From a checkpoint of a small transformer trained on Wikipedia: vocabulary 32000.
MLP neurons of a small language model. Each row is named by its layer, matrix (gate and up: input weights) and neuron, and shows model dimensions 224-319. Each number is 500 + 40 x the weight over its row's rms, rounded and kept within 0 to 999. Numbers have three digits each. A neuron's up and down rows have the sign that makes its largest values positive.
Before each neuron's rows, "fires in" lists the words (lower case) most often at its 100 highest values on Wikipedia text that the model never trained on. A number after a token or word is its count.

fires in: "party" 16, "assembly" 16, "seats" 13, "electoral" 9, "parliament" 8, "constituency" 7
L2.gate463:538502494498485485461508484458487537511563477442591449491517638504494541536553532504448498490446447456533518521530475536467595454453530456519516422515561501480547544517491447519501536475499530548501498474586499516514529578494539528529468511489442457461527582489504541507498537508430410500
L2.up463:539491560480549509474571507445494513455481516552547534447481478489479471486466544505440392437461523506543440538526504448455512496496532481516524439403504527465544533530441534447484475454501443497440530465469451507479506514471442456581513437537465456570510516545566455520522463493567576610

fires in: "father" 12, "brother" 11, "husband" 10, "sister" 9, "wife" 8, "mother" 6
L2.gate270:448492490524548517482485503475548578479469448542456474509444456497449527542536478481453523453464504480521520518503471467484521555444521482428399488524519528492486438533455528479504550493510516459554452460436528532527513562563537468461462484427532492446470438513487535521489478447465533440
L2.up270:516469472507544455484512510494519501512506485521455488439459475487421497547481507464499444510479467489529526532536490503440513412501470555488494522465522453532511422550425566434429563492532550504490463488495449470540471521535545451505479477537464483469494518535434512435491519526478541388

fires in: "western" 22, "eastern" 18, "southern" 15, "northern" 14, "end" 7
L3.gate101:577559473548465491529561533458533507507526568523540501400499544487453448490433578493530503554495428534520488518454499558448450459502503442500506466440517522473523477528483562524426492415533518422483536464506500552470445505442478491485530532506479476497483490496602405476453466516469467514
L3.up101:564498466516455456495510511530552526489532575524522427447489458508433485496458412548462467510473449464507500542477431501515478470472515480470478559514482478506507422551461567543452488495512518500524494459520523520498530495467501453483559514508509555519445505556604495500544502525484447520

fires in: "by" 39, "moore" 11, "53" 5, "of" 5
L2.gate756:525440452533461461518559531527482510482490465495565491522535465538510477484484496450478477529518489494599468505517543486446479458438469567479519455427545481532575470524513532475579516474491477511465447526458456486464524422502465492587587539542528473480497526494479545492427490457365474493
L2.up756:544523457530486514502477557517463496513439501452488481464546511548565486502447510568492525509542410481544496593519514454523517436485487516524505492511441499504498497567469546556601480500451543513544474447408447489436489537482527554578532511501498530505504502510414522496440487531452494476

fires in: "january" 16, "april" 8, "december" 8, "18" 7, "4" 6, "february" 6
L2.gate531:601514416489480471530486523489472414515491419540499545530497550438578513494416546465537418444559488490541481477488567467481514556511524454495488490520442479481526472591469508500533523486523448480515531421470475488480470534455500460555511527465482506496476612505493530545512466471504470499
L2.up531:435496533565504509516501516456558586530444481532520555525515524523514459477479542449489519519481507480430523451529451450538516530535431545471537515438471505533541569446516504538429524459546516517545403505513546478508482577460492540490526471568529495492540495558473464540452522444536525541

fires in: "video" 14, "second" 11, "final" 10, "fifth" 10, "fourth" 5, "live" 4
L2.gate438:539524466528509521544466522620482454504475511458470513477467472524553495478525513594523554515533595511459501589525452496522515489440552541511572476559540532476484456553463488520483508480479481539498475475478393494503531491471494493493500472479520518494527572488501443526504541529535566548
L2.up438:503505513520520518502512448503504478466559452483478577519447543461525468396541497529539499498538572549507501499461480467499506519508594539539530442470526489482568514527497557382509481534531475482393442576581448440492471422508496493516544475501497485495516424547462458518463567483509579500

fires in: "more" 27, "not" 16, "none" 15, "less" 14, "too" 12, "longer" 6
L2.gate1146:529428426487479511489572491501522495436538433468482524528509536507503421537510554438456476493520486492527475524533461470431455483462425489591475528490603525495454477516442482487554444472510556546502452508483479483502495526490438524547403510451504553558447515504520488511476482564489456477
L2.up1146:482476513452481541546449483430485533485486517597585476469494386548476512520503448524572507490447491516509497534470525491476479510439465534453572453529471497519518532501457555598532578499496439474478518478525549493496426474534484523462540494544491502481511491484490469517489555454516568494

fires in: "second" 41, "third" 22, "never" 9, "fourth" 6, "fifth" 5
L2.gate461:534501512523490493576528478542541473513471533437463506539506449550546487508581523587494574512517464453505517565492474468566428479498527578498545504553500497520486474513444518563511480496497592541488493566474526500501489465436481600552504491499506537545536519526471506504445454551503510491
L2.up461:474529515508540497464580497480503445387508533496539497513443557449466479480539478474534505556515483504547502533514502482427491503518528558473569486437499505415504526496461530430573471401518521388447446532433479481459519473501494495501454463533555467516454459547537441490403494478518546509

fires in: "general" 34, "department" 22, "lieutenant" 7, "unit" 4, "type" 4
L2.gate964:523492543493518495469589474479494544509601537429458496468506507532543516471490530521468510524545441435499475463527429520457560454516540492527513521502445543522520489524507533466533497483525510540532491507512472472543373502521422512586446501533515527530507494546394461429482500465488471513
L2.up964:509508551559567469480448478522503458585463519470459502481446487485533544439485495491479474494447509416517517515462595526499432511527450464560533530483558489487513503567497507409470490511569492451471468612541466500577481481486421504414481518491529513439525532541501546501543493575507472457

fires in: "band" 17, "character" 12, "group" 8, "black" 8, "team" 5
L6.gate368:470490523522497525505538477522534477519515537491542490551481510492538595498557463468462493539540496496528537508525468422434524434495395516504497499456453501467486494517448527496511465500535448472451491521487505531503457527537494396532444521490464519531521467485496444546502585483472519490
L6.up368:389480537510458512539533494463477514559428505558451576519526522527473467512552492490510498551529500444507537540462585475493467484445469495524442489506488520472468485519499543457508540533526524413526510534510516472471559527435496563481544461498451537410449423438532455400471517482495485495

fires in: "from" 27, "into" 7, "as" 6, "does" 6, "won" 5, "did" 5
L3.gate1162:607522539550531502428483436486492471482523478477490455473546572477515556510524562517526493495494516428430474490447551551457470515506538470557533469468538465519554552506547479457456468528477509557506507391492520484518502532482444426517434470479489502465524522476414507539463461553526529570
L3.up1162:478583499525529479427558557448522484457470530506545448468491480506498532489540504488513522539528478483555493541438559472561479488573514492539490509457457544518479478560524508543539485492530466490470557569457465535454499515511482503585427483522483464459467509471534482457544528471530570471

fires in: "as" 42, "while" 32
L4.gate1055:567485475468464486428561498453470422469545497492564479458503511527468434473456553485535519499426547475441512486446534499491524444456550554544547452504443468450558493548506444470521500542437557540520591437531405459498529476500467549582465495491438428506490395500474490484504498557482429478
L4.up1055:477550543539527601506544539424564611501420582509515494473483459459442555483449508511489526458536501522453490480535457507449450488491509469649494470461521450516469488547485532517498527456564515513412450507514526558478437488469479475488505527546513567473534579473516528469479489565499471486

fires in: "new" 10, "australia" 10, "labor" 9, "western" 8, "australian" 7, "liberal" 7
L4.gate343:475524509508545559464557533537501541498492481540516457467450514461480479526421493465507504555547564505550489457475494466462536478522495466494543521555553473471506516496546508469443429486529466465484473508495514530501425483520491522517519489527497545504479476585461432507498486580586481525
L4.up343:424525533490475495462517483500446490563493538483500515512486527490422534551477507456574574523483441432522495448494491458483473464500519560511517517407468458492491537516571434553445500498442457514531526522528516405482523535503464519480474506562500466543488437510452424482500501577484504484

fires in: "0" 23, "1" 20, "2" 11, "3" 8, "4" 6, "washington" 5
L3.gate681:545526518501463465495510476506452464477500541470531571479510526464471482564470517571498494514530507516532439466460495525501546495486463470564464498511462535495520458479546450470515528478533516463505479467520528544501604540513427591531536438495525460452557537546462451535490473492511467493
L3.up681:485472470524467527553550434485468437450441539478547574500584543531505504528539471546454506533553595547539461432567550557481486470505503497505496566544485503514537478425449423499541544511558543508529505444470505497502519503428444536434566424498543481458580546507433507505514527506503446480

fires in: "0" 92
L4.gate573:466416484497552539524432548496442454547538490503546548523511514445475520517472476456485509562448526490544530552483501497448609461485464524474471457499557478549448496543448411514443554524543486497538480463487585533599597464496481500506504404479446454495484560544481454497475500502429543515
L4.up573:513562531489536495467508521457416477546436416483552551433460512493472497488443508436565503442482589473554443572431492413502504478486467596522517513519396468484461539509605456503491507525454477486514488414513564503506518496470548468565483477553540486472497475477544511562499463546530525523

fires in: "1" 21, "0" 20, "best" 12, "2" 6, "hematopoietic" 5
L3.gate327:520511468557471547526464578491469446478468452539475416528502554498467532512487549533505527519563502485547500477579450516481515520541529547554546554454508544472581464441517513446494485514513454458522452455447454546531477448565501473511452508505496413527523458584517520518524475507505533515
L3.up327:491553501472531573524521516414506483518536513487559656454548523474506453459542443583470474496495487538515523574487466485487507509564485541475558496536521437524462535519533446457477444568498469607494482539500445502564463519445489503447511455515492501457587500528528563465501475501527516468

fires in: "the" 38, "australian" 7, "western" 6
L13.gate720:481505487479519544552589572508511577564509555471419493519440486449462389459503443525552586540453539464560440512459414501524472560515438441536442448554531508503544479461490517540488483413562499491537535525459502445457535557540484567431538532500443534493509543589468455538541490514486520550
L13.up720:522501440514559543483567542516491518526410507416372556525474560482448503548562516482615530531460484447486460503407507537534527484444537524495473498564454457534535549509489540433490529471563512418499452586446446430517498473409522513483519438495481500415455488462514462480612581482461496516

fires in: "of" 95
L3.gate371:543541495447486526473529472504440532440533492481560519517475556462471522449515529458510468567485561510429464501503499446513511437532453442485565471546492487582595545503438487489501506482582437463432503472579521434520516494536447511506576399540495475528514510521492478495502520493541539407
L3.up371:455500489479436495476513462480465473498553527480513458506542601532508492466480524463443481570522502556432509463477517525500488486529525479519543485516475508573598423528472513494500537545471439421511537500491490529465481492507516542526468467417484498503480507474489534520529481585484523554

fires in: "that" 24, "it" 19, "which" 8, "who" 8, "a" 6, "and" 4
L13.gate1055:488560536511503549429504506481550485536556524558530497444490472512430564453451563540517475537386527562561410493536453563506476475487492457554489507545435541512471528456523483533516492468503490543475528526505527443461486453525462540539447492569548452482450520468432521509505473492549558480
L13.up1055:501537431502442557491458438479484520538494547568566422444589493460471544592504544521547424432564497441511426509525481503512491503464515460557471452461493398519495526547498473431512501471510511502493507481525566444515451534489429484510584533549526526547459501519418508496476478499542580464

fires in: "returned" 19, "moved" 16, "return" 14, "relocated" 6, "retired" 6, "retirement" 5
L2.gate565:509460507594413478517530465515478596516483469495435483550516454499583585481525449500487514469494463504552506417470432472431621536476506471497494482489458535466556470461479545530499502491476540458513511561494481511499523552543519491522428486492474532497577479496524506494505528446420440542
L2.up565:479500453542540514490512537534526488484492567485565472397433469471418538478517510473497467588557566490519490498516517471468480530456469530500527460430460531495491460530518525478519511490602518470422518517515524493464504472517443519476527529525479466466535483474474500443488428473497457476

fires in: "election" 22, "electoral" 11, "draft" 8, "elections" 7, "tournament" 6, "assembly" 5
L3.gate675:479504508493531500508524429465442504524509475511486528539484529525514513476438551472535481472542552492575526566456428511505483518491476500537495468536503515469524546500520456523468457546475514530492528464497475562502487509457510564570486501540453481518521445518471522504462505465458437527
L3.up675:514486496474537465557558520546515543515533493508509459489500455561563463530485498530473469524436489524534474499521469569593510464432494486479520429463534482533489532452500484491498497463488499492429475535466519458499521463548487538551459482479464484538506493565523475509445499494575499574

fires in: "state" 19, "country" 11, "school" 10, "town" 10, "city" 8, "district" 4
L6.gate357:451498496557521482492515520481488529457471476549526491489475568495555515526551553474498509444486534488526534478503464449510489534485519503450522505522469465405477592473545472469503504425475522572539496475493545499482536501496499535538494460555449491569484470538426502507532515390468448512
L6.up357:500471549453541474576508499472539484471508501524558476521454489501494495459471496559543512489542505445517508446567571477403597542524507485545504499430524467541519500539454475526497424504542440489515409476483449507504420534543518492563545495461504581477527540520520582538559540547512549474

fires in: "western" 21, "central" 17, "upper" 10, "eastern" 10, "south" 9, "north" 5
L3.gate999:534588423595453514501450472472500528521487551517523520549494472465495478526479516484554535502561540457562513491503476460428427548515512477553536430506444476442508512486515491519529471461515478450471482515527547433535504459405475475463537563552461509516500516489549442566476483566490457572
L3.up999:514437504475423492484535506535350466496599535487503433455526484525442559486476467489475500497511503513465527523504470447480419443567494517540440552571454428522540508539505578512489494598496453478603513465546531530467473492460460525503517506510479489532493514572492467525509510475497481475

fires in: "a" 50, "an" 9
L13.gate78:434532529533456487527574480503582484494582454525586508472495493506476492481483565501522515458551545511487482478509563482453579456512480483506487553498430485533533490482553523447560502469546405479452500524505486493442518432504488421539419465607479467476553498440497542425464533561504451547
L13.up78:495476545520476492539534489535590535528455544466541471500516439481506441533516468452564489459501506492523497504500490548496519430525461539461468506551518506513528519499474526539586491474518517449556602387484498441491514510470496512479541526516494463432458485492519470526498488532466513419

fires in: "time" 19, "or" 12, "and" 12, "him" 6, "only" 4, "is" 4
L6.gate301:569486483512437456449410534549476492497535508557492531476454522472472523499511553565563500496437467540443531467418444524491545534527519462524555405483518470547517507565513575537483414514494538501500498483522506432551484552564463482515440502524515465522518477485546496562488562513504548467
L6.up301:438552504471525494480464494519534583434494488565522473459487509511533475500507533509516507455546570564541510432521491472485507453502462456460533484549467524429460457483553500480505469493520597516528542555471491553540568480540499518523410473481429468489433504554536501525497519538506464464

fires in: "was" 36, "is" 6, "while" 5, "were" 5, "a" 4, "age" 4
L13.gate379:546486534462456466424512521517463443424537528504534495472475487540446512524500550441446526497468485500480491447472403469497483469456556485478515517451504484484576398515487478490495495466530538485476500498540509402537525456541470491567495519519460457480514486572539506456475479522470480560
L13.up379:459455531468404546477427551486472504429485448418474463486492472573506510493496502483502570515521482504502580507541456440532492487530495493466440492516461482516531464546453540473547454499399555529438525447549500510471492517628538486552484550450524437489481487459537503437506473559470517526

fires in: "he" 24, "and" 11, "she" 10, "only" 8, "then" 4, "before" 4
L8.gate518:494539501483421475559506453563455566426515437521434582500515526435500508557478532526544448488550511557471513464460496536414526497420462505502478523492482561406514503500495554500509441479506495527435507508506550470474502414562527409478472489434516476510432503452541449477458487516512468457
L8.up518:484509496432524466471486521500476531529581494495511497466549529506562535541592517519517530525489561558549547527567410483466526486486455522528428478511513557543500489504486519485543466498492474488451509517489505528465619466528525477413451524539513483530499550474475513479442521439433550485

fires in: "can" 40, "still" 9, "while" 7, "will" 7, "though" 6, "able" 5
L3.gate1093:503441471419490451480486437427492472470535528545513506529449499523489511399450519482525520474517431535563502569424474511468569496499496475528539440459437520534456507563516455507542519466461525512504439511499528475459485529480478491510514517469499476540505523461514541514496494552553411516
L3.up1093:501539498490447497450529560469452450499451473515485451512522448536448475526546527495547515478440549517555436499523462476474527549459495523530501525513485458503484526497525532520533585478529571510484505579537483446486460523527446539477493547463499485591543496555495472532467474519434489549

fires in: "0" 25, "1" 21, "2" 12, "3" 7, "4" 4
L4.gate215:589537405508437495526445529443477475479477464498574551535574613462470505535535542486490511535508502530523422565517513547499521464429484384452541479502475512446566589450476436518521496464545431445490461457570518478532495530462478499540472449497474475420505473508551494480524469476458492468
L4.up215:489486459480509433429503462459501457518510503482524599513520514516476498505483464479476463471521482515460503509507523563571522509475416566554513482508487399471516509542451378545495550475447438495563435422545498520431493505438483512506472526551569541510619546519477555465468462538531482488

fires in: "cup" 20, "round" 18, "series" 9, "european" 6, "international" 5, "qualification" 4
L3.gate402:493519482501471560498482483509465478512527467563574459546461489466509476501458614516531519572512482476525528525440491512447547503435486517466487518467533451455445486474538507535516537490548456487545553533527504478506500578590475501536534544520433438508495450546528448536482397480480549506
L3.up402:475494461537437528536500502481454540530503497487578469536536537485538470481505539549530463543515481468526524528584470581516601457549457545504498478508516517483529531498553505494429559475521554486525515445482479512505431511467539502524470452536469463535462407496506540525501524443536494486

fires in: "this" 60, "it" 17, "one" 13
L2.gate1215:440485519522546454529495502589495508475537521502516453501525514530500515506487483539526444566508528465539445486492480504444518546476490477497557540534563425484580542503499523486474540480577447466509511513526498471565529488430521528463523446517456512527452558493523570557474479443474506505
L2.up1215:494474535541462542589552527472597507486461494508485501492584513524431427516430512528556544567477434484541556541508563524465410516503508472499448534493426510552400455506552480468535501484535487499460501432542494460634453475487434476480493454516574482542448528547541528495426481468456527491

fires in: "0" 76, "w" 6, "gd" 4
L8.gate1061:496512493492520500483437510521456490492413438461478508500493532500521487521473522561489498527497488463540496492519516538547550473477491504528456498484446481495579450541476524539498543479551501452474461499547529494559526501496485537520414455516497495539513502558471469536525466451481538596
L8.up1061:496434533544540481575425514536476473465495460474498587467506552561507479510490491562412520541512502562535518518472557506521532523527488524568540512512450547519434545483537486520467590498451471508509523553537441500450489525481489536535460456522530454475552396485540493508475502515505549496

fires in: "al" 33, "nassr" 12, "qarabağ" 8
L6.gate345:594585465485486527557465519517524522501476481478465443525471502405515453476480505414505549520549505549589432569458519564557517484478529495519464512491496585472498472435534576473525555467522440420443468538499514535590472469463406486550528480531456406470525529504569550516482498478526564453
L6.up345:503573530506497469593465550499530459505484511469530434480430531451530473478512534470447490525469386516564459486352539515473491515523507424463475565465467477422538523487554450493487508482435505455480560488473524491560531462482457524532561532507471547518515487548515481501463471478429537467

fires in: "is" 23, "are" 20, "do" 6, "was" 5
L13.gate749:497456509493537482456499470524495492501515508501502431483478490548455473504540520547532499500456491496433562545454437515530463563564451462488432418410464467531461470502532483441493529507517501536437470479519521435480542533523456485450526452513556419462547536479436483550534466572492487507
L13.up749:460494518480440588417537556497451531438500460517510472570464492483477547550495465480496548595396474465497531547553493438547554515539508516539526563570445497516478546494463486540508436500489573510484451461455558502451483536544475501464488538451522508514432431463463469463533494565574498437

fires in: "a" 44, "an" 8, "two" 7, "are" 6, "is" 5
L13.gate1002:476524528489458514539537459463533544475460480573574454539460439430534507490530542461495570526543433479458462517494487500453491468585504537466467461489564517454470536453508490522546562501504568455426514524509551464466442462549452553507466475504561565443527523488487465513519535500512446437
L13.up1002:483482463551527496485556421506474569440529480451480489515468508548508427513524506505492520474433428503517498463468529506514444486526567488445463486487534521552503513490507436570589516459512533507459520445527442475534489524487473511496547514506481448458529406474448537507509463486453423447

fires in: "son" 18, "father" 14, "daughter" 12, "brother" 11, "sister" 7, "mother" 7
L2.gate245:524555479511436438520498404492512545552556469517459511505502521527482460515598535456529493453468429471512606469508506453567596540499567485521516519463494481535550503530446503489482478469491423576478460501455425531576515547494515462475548462504447493510447558541492531510485498506518533515
L2.up245:575472533483429469534423489474564547476514513519434521448415483472421475488433503474512451484471494508543521515528546499488527503513544508497536510422573436584479448534454503476488470426486540462462440494495435434548488508503478506520504510511477464495519493546497527484463501472547555472

fires in: "according" 18, "despite" 9, "electron" 8, "failed" 7, "electrons" 5, "declined" 4
L2.gate846:536489565462503458485485488510490520452505561452531533513466496512438527529482544513434444497478487531494521505454516468495454425506465414526447514518450497467480520455514470559550492481498418474414569477529562479534538526522460467533417505514538466473566517502545448554458467428495580537
L2.up846:543519537613514470584460451409552563483487520407500569506550467502436491508502566532459450478491476504531499508520521488494503511547486433532535521477433566515544535524514440528472495515532456547445545563465521438434498545479506453536444540460475497495610533432505464471468445504436522464

fires in: "guitar" 18, "vocals" 14, "guitars" 7, "keyboards" 6, "scored" 5
L2.gate738:482480449509533447464519539437535457514465530520476565547452533492504541495509481579486465508455530566557555450431455508441486473537488500523470543503515505499525455527495485463519496480547530461482501559487450522490486555461485489524458468524494520485533469574406540480497427502546490548
L2.up738:502486448450513469430560501525554503522519474583447415457486521478502470529450514584546481464487480516453511554487610566431510567479457539580414492461531511430504536497530458404453468496481461463445505494430472473464545460478416488559449511480484436537581493553457509485564492542403504476

fires in: "there" 51, "here" 6, "species" 5, "life" 4, "it" 4
L2.gate484:470479519462405476439561536556535426512505462527486409451508521478473532530580550459521498437422566552508518542549488558519559493483516436488575484510552500448539469510533585436463526487558410537492502506504491454504473507461479486534548472410428472436486517542518445516461513536530499535
L2.up484:495523480536492494497552501549481433568448458474490485556499480568518412498429504494488479518538531441441541493412531492489452489449506569454522475453503520513484450472531543458457492551504517459463502487455543450522587501477507517487457426490535466431496481521582483504500590507490437508

fires in: "0" 32, "1" 17, "a" 6
L13.gate1115:462462473441515475531524495506530531426497498514463544473394461469490509383488459470528465530537452453511471511480550543555509485586466378508467524524510550459462536496473468496477503449419492528486497491513550455486487525423508499499501449557495502467437456489537540499479507479514519521
L13.up1115:459466539437542510464494444442549524510467467476451530497477468535476529485480494534497454491394480422523494526467523494448419485577532493457508456521497445456487532414478473570522571445493480537496486454463493493566556550531512517530484547484528457619489456492441489457473440462495506500

fires in: "votes" 16, "returned" 14, "added" 8, "return" 5, "lengths" 5, "changes" 4
L2.gate212:485499420568516534414506530500491492493508457534488521463493508445522526426528498558531447479468502503554529529517497443510536448549501512519476447481459523557496490556500444571592511523577482526492479470502457521484522464535535429505450435519503488516506476502458472554549502487502486479
L2.up212:460460416448492485496535545547481555508527563518514498420452447458499554478508494459498516401477459488456441460503470441450531444439571471500514425470434533520504426519582493471525538481514508497501417504459539597474537473490550505499517485424526477575488542467547498411512477502534450556

fires in: "championships" 19, "election" 16, "elections" 10, "contest" 7, "congress" 7
L3.gate156:532522538532562511527458521507460494574475406564488494459519504504541529493489554500530451500437549508516491510559554531471544509422529566546467470513572541505570477505442458499500503468464488486443540481464516578440554442543484545510496457475488480477530519546561514471487513533559449442
L3.up156:499540490465501475539546451528544511528531513532452527496545576516533515562516523449462503534578435489505480434523424553478500574458454468474506500504441585489493492482528473554515512473489440527449556543473491456472467504573510419455571503472503467522512504523525436491486465508603497548

fires in: "college" 41, "school" 33
L2.gate935:578488448558498517526458470495519500481465522550585506509512561460531484513567547421493507440556481455503497486452458375517527558495478448475482512526535504497529465422468521514482475518520517535544475495483480576513557496547571445528505445525424502497494457482539493540540488513511493460
L2.up935:572548468498523519467518404522499436527436454496538543541465548554498462481479469444530527504517518477495498490456509584498555498499488524504556457477419460606452579460514513556496496400565505519491484496449546484451438494448518513551566449598484526501517538504508512486495517478446470468

fires in: "returned" 18, "sir" 12, "will" 9, "procumbens" 9, "return" 5
L2.gate1029:423476481533506504550483518473509492464474555485557501474553482453466475478496488526460498538496511508543464475495517511506523541484507512510439498451485515520498502444474556540473517448493540473469499461525499553462522460501569577586524442502531359566551434494412488418581493521501544527
L2.up1029:523528508469463447422495396596485523474506479491562488444471432464460532515433452569463520394443424532424525511483532525523550484508522483537491501496501511514446517520546534511508563470434510438509467528426583546430547425507526479480534462453470487454605515505488510576505509412563466494

fires in: "which" 31, "can" 11, "would" 9, "that" 8, "could" 6, "also" 5
L13.gate430:625501495472489482557493483519508497498559398541458443468506521493436563470554521542456494512466437606556464547425548534486516494520481500456503480459453506452568493474531486595503476479460564539457527561496560527499592425501502519518511474514580495451471506537460555490520399463549526454
L13.up430:455546432501529542401494561435498424568533583527450448492545590461457471458503525569521473500423575519498476561443502563501478455510493439536523500497491538492555544503563471486524565411486485468497388516507524460520490456481435496482446417474553508490499457539511390529447467462535534486

fires in: "al" 33, "el" 10, "satellites" 7, "flight" 6, "zaz" 5
L4.gate276:466486476486508549472481493480552486485478570482508494475430463450515505501509493438432524524545480533527526562494537529462497472448497535505565536457523522552486492573508489564518545441439528504519503497496512492481482494436450462497504452509493427491506485514538549481444509481487544542
L4.up276:527520505492495515499497483539487474410499483484512450450401514489561415499429503565493548507463548444552493515500507563522450548469552452599483514511478458510527540501575503464484469588521485473520507479502530533432474519514495505483464572468509523518543433550518503574483388553505528571

fires in: "group" 19, "series" 14, "class" 13, "round" 11, "division" 8, "offs" 5
L6.gate57:547498504496497519476564528493458471560561492482453571514488578519545493463473539540550450468540473451590438519483402580434548500551550559505478499457533488456469529448478492484588481508538411450489455533537533505568533488564521509510486519543490453531533480561523452527473557457480516523
L6.up57:518505519512511505466535520521509462566472502438481513573520581525551521528484516582513456450495535472503505500491408560413531495496494527500450461560551496504509559498462423519504470511480457513539502499550502491511518542546511506543537553449492489516497445530500513499481475442510538480

fires in: "later" 45, "now" 11, "subsequently" 10, "eventually" 9, "today" 6, "afterwards" 6
L3.gate415:507525440578464491440530482496478473470524498435531518532577506448496532540446533443470557482476543473481497492478471538514558464514515515513528420457446560527468528497585544517534479443522484491506461529526505501509494441493432537555396468498530450517569483474432452530497563504519499433
L3.up415:469459482570531546402518480524443515481525463480501481519526526436441551480537538482519565464544546492525527497467461484536536462484508545471521455470444496559481543482597545478487515450511463469538478438539472482512542472496469532525443507461515454491478462489505508510500539494534471427

fires in: "have" 27, "t" 9, "time" 6, "only" 5, "not" 4, "see" 4
L6.gate64:528460523511508507415513558511470515470524378481436508436495504495500495530494537535532490476457460570517518538479518514485531492567542450485485455480562538469482588463501622532461499503556506410469511501514498410511536519507509494502466524465546578465505488476492554519495490525512490517
L6.up64:527536422516509506477536600536497500539546505578533457526491464560488469495542535527540456530539456552491522454552513480510512492494476520446544442487501489367509501497576491508440465471477537537545460511522541556525469502475478512498474434490496445577503476475489531498553487467509466521

fires in: "1" 20, "0" 16, "2" 6, "4" 5, "3" 4
L8.gate705:495528523547489460555567527481482467544575511479512478484557519497457466594524485445509389541500469496490427530503501505425524518550489389519544540498430516487572486535456458524528532531557524469442473490469564470511517434514549458482526390504455459471494531493517513517516500467504477497
L8.up705:545490489528498442536503538464526468536401479438519463496556507494464498474483537468468505555520499493468519519492488538466572531437550501547503503547467465611532504471469509432479524477470534501499470504533460489471482560495515475537494534571480475444518467450560514494550511453517517433

fires in: "western" 26, "eastern" 15, "summer" 8, "gulf" 7
L2.gate107:593497458536500556458547430387503502489537409489537489508503588512560398494485511477556435424526519506523478432530511533496509459474406488461493533473527485473518525475484490466438565491501462477507512524494467524506473493509494445473494485486451566487520528545547500520459490545440460498
L2.up107:566448530461494460505530486443564549473380468514522523475451466484467444490511503506495462523528511483445584505510441533567542496509523484484497471474490491444466502499419526482457458504423490434441456486425529518509434471487456497469548531521546482510473469510542536539501479504439444506

fires in: "an" 98
L13.gate295:490516553561475523490567485526500492519492481567525515518489573530487472530499499512477468514542464470528539491476537515500489533498452446437465449480467453496557524457547420548540517485584559471434474551550478510495449511524507487545461500435480452439506482463485561513435483394474449590
L13.up295:518500486496438487494622506488563479484509567494493482497442491502444478527470482497500514476598520504553477543502474484507468508401456486470546475513473495514558531464559498524623506429542562500496542489501426521520486469492533472471491529546515501494471563537502493428469513489503460503

fires in: "when" 27, "if" 14, "although" 11, "while" 10, "though" 7
L4.gate879:565518442492501431514494546490484541475481496491504508508511469496466538549469545494470441500562517409556505565465538477424585453470505492513552478470488557552510537440489474522522443457488522545523473525492467528436517532520418516541498467470537538565563485555509462553492483511557470479
L4.up879:540526526442477530419503478417481505490568541529599466444508550462467534500463518436500501427571481480487524488439566498512509532456517558565555479496482530512497522540545547621526504500491560509509477557447442485425523415514520512531464522580498447580521586543402517543438487513520460575

fires in: "how" 18, "what" 12, "whom" 10, "it" 9, "there" 9, "within" 5
L2.gate504:444475466544486455510455528522441395482504414474529500507496509532474444529500533480532498500579504447532474580579519460463534519494440464463591458460517519458430460508514525495528492472578483424497510513499526550447521476453493499501496418482447484512496481501511450499483502468493486515
L2.up504:501556487520514540539481471573441429439475486520492508532487422411471480481509530465567446511542475502558469484548486360466436470497472503558515459535483531500479502540462535449523527489597516491494521471583421535494569450476493476509458464519455482555499540505481508490463498470553461519

fires in: "a" 55, "his" 12, "an" 9, "s" 8, "her" 4
L13.gate362:433552499519518499564526536499569574497538452518448495491461506529464422534569479516511563472488517568488493506444577498602498519482477547433514473480558485495555493450443492439559537495502589498449474458509493499506479447489504444520485586505478504513525471473515552449452436468501495562
L13.up362:508465502482406547508551516512547520492540582394429481494402541481520463479595487514542469487502531483560517527560547486465507509533514491539497435473530439532488514492571506515454510458449491480506548441509484531495483522483436504504471522569514446429476494529494497510465579535440511547

fires in: "was" 20, "while" 11, "moved" 8, "went" 6, "became" 6, "started" 5
L8.gate453:540559535503478470508527493495475522470500456542471488501521516470484529478486557459512574503488513476531485524479514452480515481485541498507578440495474496463540546524537534491495506465594542477500473457542504466558482465539490570543484518483574473465567528483601588453471486576490528484
L8.up453:548509536456487563441468511464424522495457490521523517502529481495472532470450463559492505497449522500453516527448514549450561498500587479522483510517479489493496481519415521438460562502512543467448501476578510496542477497571579487530401494507546496511540469437489539508479493504428532448

fires in: "town" 24, "church" 18, "community" 9, "village" 5, "county" 5
L4.gate730:535577476505575477533531473488596478505470467518528504518517534462451555503455586468451437457448488493447470457548498516545493483478509440469509496456571554534538546536412433489466448533525521482473543503546472500501499544489437519580469462446472442569501522481577521512499530443537507569
L4.up730:422533540435539528557494508502502502484494527499541515510462508525527435397475494567468535506457501552499541506587454463564468500532462536467474437463484472542514488463543484523544455437534536521463484537481508508472558546545478497487495442530507563516509511540495549504518467501488493371